config.yaml
hidden_act: "gelu"
bias: "all"
tie_word_embeddings: true
init_std_down: 0.0
optimizer: "adamw"
beta1: 0.9
batch_tokens: 32768
z_loss: 0.0001
MLP neurons of a small language model. Each row is named by its layer, matrix (up: input weights; down: output weights) and neuron, and shows model dimensions 160-255. Each number is 128 + 24 x the weight over its row's rms, rounded and kept within 0 to 255. Numbers have three digits each.
After each neuron's rows, "fires on" lists the tokens most often at its 100 highest values on Wikipedia text that the model never trained on. A number after a token or word is its count.

L7.up152:138115168105158121093097152133114152111131130183132124127167118131113128155097117175132136116127132123134130114122116147155073125122182124157153112095122145140127134132129141119152148111136143110120100121106138123118112123075158179104128101156140132126137147133156123137151094106102105045
L7.down152:094104103149139153147132124124148126156155118134160115170093081143113113127115147067152142130108118130165098129171202095122148146115171095095103161129121116135129105126123122114125121178152120138126089151099129083138148082150106160112078088145152156120123141127167137127163142113110078138
fires on: "ell" 22, "an" 21, "en" 10, "er" 7

L2.up238:149116103098121126145142149145124119138132092134139129133148160134107141116158123106125111126130159138090117131133129143109132124117117173109138115140129148144130098125132124090146121140118157088112156133145094116135115112118114109121123112156070121169130149118129129173130110135122118128
L2.down238:143115115111149127110139136151115099157166096109131118042098108131086111124138131170098136127073149148091157121133130141167108075143129157130087095088111134172132124134105163113126111198120100147147126121155119126139129147124099139127118114104141125127105127133134125134097178109151131121
fires on: "in " 16, ", " 14, "and " 9, "), " 9, ": " 7, "each " 6

L5.up228:122090100152151107137126157119137129099157110132155145130098129122125132151124134087128129118112098120094177100101125108159131080110059124140118118133155168113105115141131078153122126131128133169115110129154163136118127107176074137145137134112089121124132153130135109132098146140094094075
L5.down228:114147170166151127107111172120091154118149115131140118115116101094132168133148111119097117101114131149132137124103106128151118127144115145131155083104120121160121145092126099080113113150135139125100135078105134124142133115151117107120127117131133098104162147153113142127102122131069082122
fires on: "- " 24, ": " 16, "(" 8, ") " 7, "Personal " 5, "/ " 5

L4.up54:073112117134116134176154130123125070108086126132108149133125150106160141147160131130108159091108095125139146182091133166125116139122130146114110142130126146156156143110169140112135115127148160137123127145141128094146125129128146175101101099123106144131095176131181155092097132118120086097
L4.down54:169164129112114114154122119154108126165092136123136116107145102147133141128130130113126109075146117106135091147135114131147146073122120125150163128170146122141171113118107091115145130076101137107167103125128144094125146189114174125138139118134164095113145116101116098119123082130128164157
fires on: "of " 30, "the " 24, "to " 9, "would " 7, "(" 5, "an " 4

L7.up117:094140128125140104125146151162143112100173116133170109133183147146125132158186117120119108125118060112145163149122125109120132097106095134105078134133148114126109129137155102123124118178121145136147129138157142117128157139132111130148132090096149152141109149079113142135135124141125159108
L7.down117:110108130131133120136114143120129107140125131151126136120130126120106118119132125123117119109108136121129131152189112136140139116134133126144135148116153142145120124120116113129123125145134125123191134124134137130135124132129124138133117126127132107143133119125136150122118132110119144119
fires on: "\n" 71, "\n\n" 9, "his " 6, "most " 5

L2.up611:109133138165123128153141133107104146177186106108123113098145114136065146100104147125127131130090138057116182123123193155143104124110135145173153116103164134118148107110180152135128134136138092135141120140152132132124144085126109102120130097143115116123127121146150131111128132158160134163
L2.down611:116145072100130078137133095152154095117109120135137158133150117146166141149129111121140161107111174138135141131112148165102162141097130144121163116164135136146121108176107102118109117123148157116127133129123110077127109156077100136141111130125133113140143093143055139097095105166130126165
fires on: "0 " 15, "″" 11, "in " 10, "am " 8, "an " 6, "ing " 5

L8.up1002:144104148133111105119143134104127105062153118151138116108158112078118117137145140117150120144133151154108144091124115183115110140137110143145104151131142157138091138099136144154120113124134152164076137119118086123134156082123132146144125119118148133150140116117105177132072167104121120091
L8.down1002:142132110125157081123114110086136100141161132177107138118089137149122126133109132138114139151130106124182181119130106141131126119143064128110111120118130147109140142097123108142169145105178131158121149165165117088132133130148102131135152167131133176147143159151113135099166146137155148161
fires on: "-" 14, "Bu" 11, "u" 10, "f" 8, "ac" 6, "Su" 5

L2.up151:123096121132136129117138157120045117166169144154137141150154111147129148115157109110136118114097110126116192139130151114164125102155125139168109159113115116097101097095153138128166079125120110155126122134136099113137178132124102113130102096157074110119131109097134129142132172116102122134
L2.down151:110136152131109102105119112127138122140134118130096099132116158108163123146088110124079118146084153081182108146143136131159144138127117131137118165104124118175166128162101131099156076113151111112135105098153172138133182082117166145128125122118113117094140076120154129119131100110133186139
fires on: "el" 59, "ul" 10, "eg" 6, "li" 5, "ab" 5

L2.up845:138145140115131141126102122104096131137159108122131106110165099124103118154157134113119119120166105135061099167151103154143063091164111158141118096115162105138090094113102123136115101112149173149120129107108165120145121134100109140109121141141116143151157162121098104107126128137098129110
L2.down845:085132153124109148068146127112160088137143137126127120117136127117148159165148078172142181143113129161102154121138139149111135148142140139175140097143134133150103140103114130080123116087165144108117105096093104123146115168135131105171117116154117100116115146141147121121121149149104098134
fires on: "b" 24, "eg" 23, "g" 10, "reg" 8, "con" 7, "rig" 6

L7.up557:065115142123171130121154127125114139126139113156075110154096099072130158111136131150170128094119115140099151146110144164146124112165126113146100103129133129177116095120140109080160080128102159152098151110167129104106155110140094164123148136148132048091120119127142119139102157162126111096
L7.down557:101138144094130140094151124140130126155140130127116117128068103107116143088111099154158133143098141187096165093185145144082134126128155144129093152087093123104153103141137105115143140118152131085141146108096163161136148161131117153123133144136140131132127059139136149116140155146155121111
fires on: "ali" 14, "(" 9, "als " 8, "atis" 8, "was " 6, "str" 5

L7.up87:120113155120158117140111126138107082112121127135146132155139105109141151152149106188079162109097136143141174126083169140128136135132131118146110128156133174121137134093155140110141148098140165140121115128139133141131125119131122175113125126129086123156113134119178129167115134118107094068
L7.down87:152138120167140151146168140162117144109157112131138175111131103180111130117140182137112120090112093104208144128114110135168151141129127124105104105135141155114149123089119127142147184116123118156146145103142124101104158109090143155141102115135131177092102117114135118147144156125143119111
fires on: "the " 38, "an" 28, "and " 8

L7.up581:079071104135125137130086105136142127121159151130146111172110153149139170119172081139119155101154091091124134131124127131094112131125081142082117124098124157129108118158167110122144145146143151135146114129127110110152133138127125152194135108095100142193129131106139095151120127099061135127
L7.down581:121137131118137130134126151111136127123133121130129122109140120116126121132127116134128107115132118117145128120162135127130143126131142126128136126138124144130130131107109137127118117126128122123195122131090127116117128133141127116121128130148127118135145122126130147112122130118135137119
fires on: ". " 39, "\n" 30, ".\" " 12, "\n\n" 10, "\". " 8

L7.up877:127060116134143098135114157156158124109144105132131141168139115113109106162154146171130118103145131127138092106095149183140109134139084147134141126184127179120121150075151110141125107123166154144144149161123143133165136138148142161167131118141104118141136085153094114124085159142117093116
L7.down877:137121091122107150157110114146144154149110125096148138101122138104153127143100116101102141129148158130141125115091131154123105120117135138129096079112140131108119153150144139180161118123138091111190160123115143118096137088161119087121137106100133157115151126156078150121127096137128178115
fires on: "and " 34, "of " 15, "-" 10

L7.up366:099150109137137141093076157134143118106119106159168129109180153135116144150132119127134085079116137135085171124100154108142125118130120156131122128176145159147136126091107125114130103114170135149127179123142125130106126067104100114101085161115078119118121157106136126139138124136042108088
L7.down366:162140145153146149133160137136129152079153109131099113163110100165158154142128131140098107095136165143110104136108088084110063138178122128108133127152142148150147137125134119108147115063141121105136114142144125126081109092126141153141140107148133124072099166158127146114119127140126104158
fires on: "a " 18, "and " 17, "ir" 10, "aw" 9, "ic" 5

L5.up934:101092097134151114120153170134107112122137155143107157135137096098139169114169121101162157107119093104105145120137127091146090106131109161142116102138115143153134106135134098133138098141143128159118097145132148138124168099139140139125118113163095037131105101131100127105134149119130064114
L5.down934:127117149104115088081146119157131077123120101155101130111161136106139141151166128111159077125134097148121132112122114101115116152130104109095103134147082160144125117096125099093127117154151122115115093107132147170129168164113134140147144123126132108102089130133131139094162166087128125118
fires on: "ul" 44, "str" 23, ": " 4

L5.up729:119162111157159088112148119136107110108124124149112180141143125078108130114143128139138130114129122105107111119133114101099139108124092119118135135116127135129169128129147126148141104127114162102071126091140133131139111127152099153145161149150098100154097106147126143133146109124100149114
L5.down729:146169120142143113117119137126088116094137128098132111120169111195134113121123117139173124131116136188133124143146141109103147198071089087109153073103135121149167105135127149100119087127114129175179146118132188148151117147092152157133142127151139142082100114164149126111118102135157134141
fires on: "k" 46, "L" 12, "200" 11, "Care" 5, "24" 4

L2.up860:132086110127183142146121130122134127109141084169156098190123127071114197112143129095125113103122109116106146120100162137120158148111121117168151083089108142147100137159108128127141137141120161081128183118146135156175139101163126164157092123148105126115138099144112132146119094133097076099
L2.down860:147126099089126148132088140111099104174149128126136138132136093098103118160150155118143108154126144128145154119113154110110098140112153161127120115122114118073116167055144113118153201138120125132110135128142132136105162110176179148097115143106151122114157093136145116098120121139177134129
fires on: "–" 40, "-" 26, ", " 8, "and " 8

L5.up598:116127147103172071132099162129080126091152121132128099133154152142106143140189137112131153135125112088117127112137100103132108112142122093120134147131071121129169133158132090135128110158107129090092128125152147124145077107123098142129147100166100114145118108163099083138111120125071137136
L5.down598:142156122140153138123107184154130131116124166080138129111136154172149117134122166134123112126159148136143117132206159105126148131117125091104147126154083140136105112160125132118129095155146141128126099088148148121115107125129156100121117149160135147112111132163146153118140150129146147167
fires on: "ak" 22, "sk" 20, "k" 18, "L" 13, "el" 12, "ask" 6

L7.up891:085107093097159137143114146101124140116079114097149155117172116112095131146127125108148128117159104129089089146148110121114124112183078143175110125141090120135146152137122107138070150144097163142138127123118133144172129115089081177098104109149135150138162156094104135095117126144090149142
L7.down891:137173157115075133121101128099140142137124159153083120136103139131134143116111115137105148147111155126143104088148126135130151145142114154133162105166167088120125126140097110109126104118122111120107155094140109128118091155143192137163092124142132099098085121158146138124142107139166130132
fires on: "i" 21, ", " 16, "g" 14, "b" 6, ");" 6, "ab" 4

L2.up311:139115095103152136153136137146057082131140110122128134107122174163104121098172090088135100122120144148077121126107142145101140087106140162137136140087126128108123139119098137112122127160110145120108175108189076125130116132142103112108088162117115161166162137069125138177119101114133140146
L2.down311:130130115129159106133125136150118133157124078150130142076109121101118134135096135169106175087116144118104155135102148138167150085136145143143109119122112098126119122111135133108114092190098145143067166118178141134132136127139138124141117109129089144107139110134162127145120109133135136109
fires on: ", " 33, ") " 25, "), " 7, "an " 7, "in " 6, "on " 4

L7.up904:100117159148107140163067132137143093100168168130110089105146107127097175093158113104175119140096111102100103106124123165140065145122143143140153062142103169159137129108109109114126114110127135141105129142099141100131147121120131129142120105143137118159154110145125099159132158154108107145
L7.down904:159146137154090124157151097160173155135105107163104140159111111153124096140141123130162131122098086078150146141129065141124104122158128107154118117105125102128195126136114103140085143114113151123130137137116151125146147133127132126169111118121138129142167137146130100133147178082138110153
fires on: "fr" 16, "ul" 12, "in" 9, "str" 7, "tr" 6, ": " 5

L4.up843:135091160148130097136100139138116095141120136144131105178126139095115159113176078097133125113133096117158098140115125141101151101106064125117140128125144138105114155168167080117098135136103134166120115079120149121162151136140117162158135149087127107135149117100099145154126111158089149123
L4.down843:125123135137128137133131130124130104119161124142131124149145112119112124118145101118134127127115141152128120126237129120131128130130112135131117143132130123148138130134115134132129118121122127129164118119127142109124127140130119133156130112114119137144109134123127136119105127137121129130
fires on: "." 28, ". " 18, "\n" 14, ".\"" 13, ", " 8, ") " 5

L2.up187:064120109143179150161124122128111127111154057124149107123169125128090161137148116127119100134124126098116159115115150172107107166118160157105135118099103127153117121154151134115092115146120121092124136106142095118139104132114074111115128088152114150107129118134159152077078122149159134129
L2.down187:090143146136144110159106120173140125136099140099164130144097138129156124131120058150142083093109123140125121131178128124116128131123156089100130106120111117125104130144083130139147136084201157154151165106167143119118154152149092112127097152110090159110155127084117138123164110092162168149
fires on: "an " 17, "j" 10, "am " 8, "land " 7, ") " 7, "ya " 5

L7.up302:104126094106140105170173116133169089154101117114109128169106138115116139154145122100179123106117139107093142134093151119156121110149109102115104186124111130182150129143149081105138135097130147142064113077166142074138160090149103150133130114134098141162105158081136137137092125135118136137
L7.down302:086165125142124135095131114150158120130100115113102120175135143135131132145161123114174108142119137160111139086157142080165122129102142114104168167093099145142128096136084103137173173135067096146130108145132107122111148142188132158131102083166101142119092099120151135150121131139156121160
fires on: "|" 78, "Website" 9, "," 5, "particip" 4

L4.up328:115112132149172117074127146061131105104133089191147066160121131122144121119134068100193118119164121156125115122136128142095147144148104123132153097128133135091113121140138109132088153127118120129116117135150106135175108123102118129125129149121133063119128142135129142135104082143073130122
L4.down328:180131099129124131139114113147131096134135164087136149138155151135145139132119165148067158109091145065125146122105085173169152105104141121123086129103119142134086133109166140108152117176131125136164112148106167137073167136149142112152148099100119197151120121118098116124142141105170124129
fires on: "not " 35, "or " 16, ", " 7, "and " 6, "a" 6, "t " 5

L8.up400:083111133120129136157120133117072146122157114129114116147137085117061161140112140117139139146133087123132145173140167147176084129143112105165111118074116098132132120096142150107117149110159113166133117149137164139150155142113153142155132169146135082125133135119139125146125164154095109094
L8.down400:106137108138094146139122104098154100130140118134168116121155118113130088105159122090151176135146114147139138136109138198085122143109175125107101152124161139101139144146117135086109095133147129132106133150121098179124101116143091164117181139150145117135128103141132151111133141145133120178
fires on: "in" 27, "as" 21, "is" 16, "li" 7

L7.up982:108109117108148149137095128129133117110123133151138103165133117100144132153141118123127138116141129127131129116115125190137138099115151143146142115176164115148159162082154142127143133098120146131126133133165125155162116109133144151155127140133124148115126096179107099181079091128089133100
L7.down982:159158099094119116102124132122111135171167134126126169116161159140122150130177120128086153117141180106149167087103145131166103109099130127083090167116086150128074116123108133138150118128145109144138186129127092166080131112122117105118147117160121098132128107129160146108111134124127118128
fires on: ", " 24, "of " 12, "k" 8, "and " 7, "th" 4, "z" 4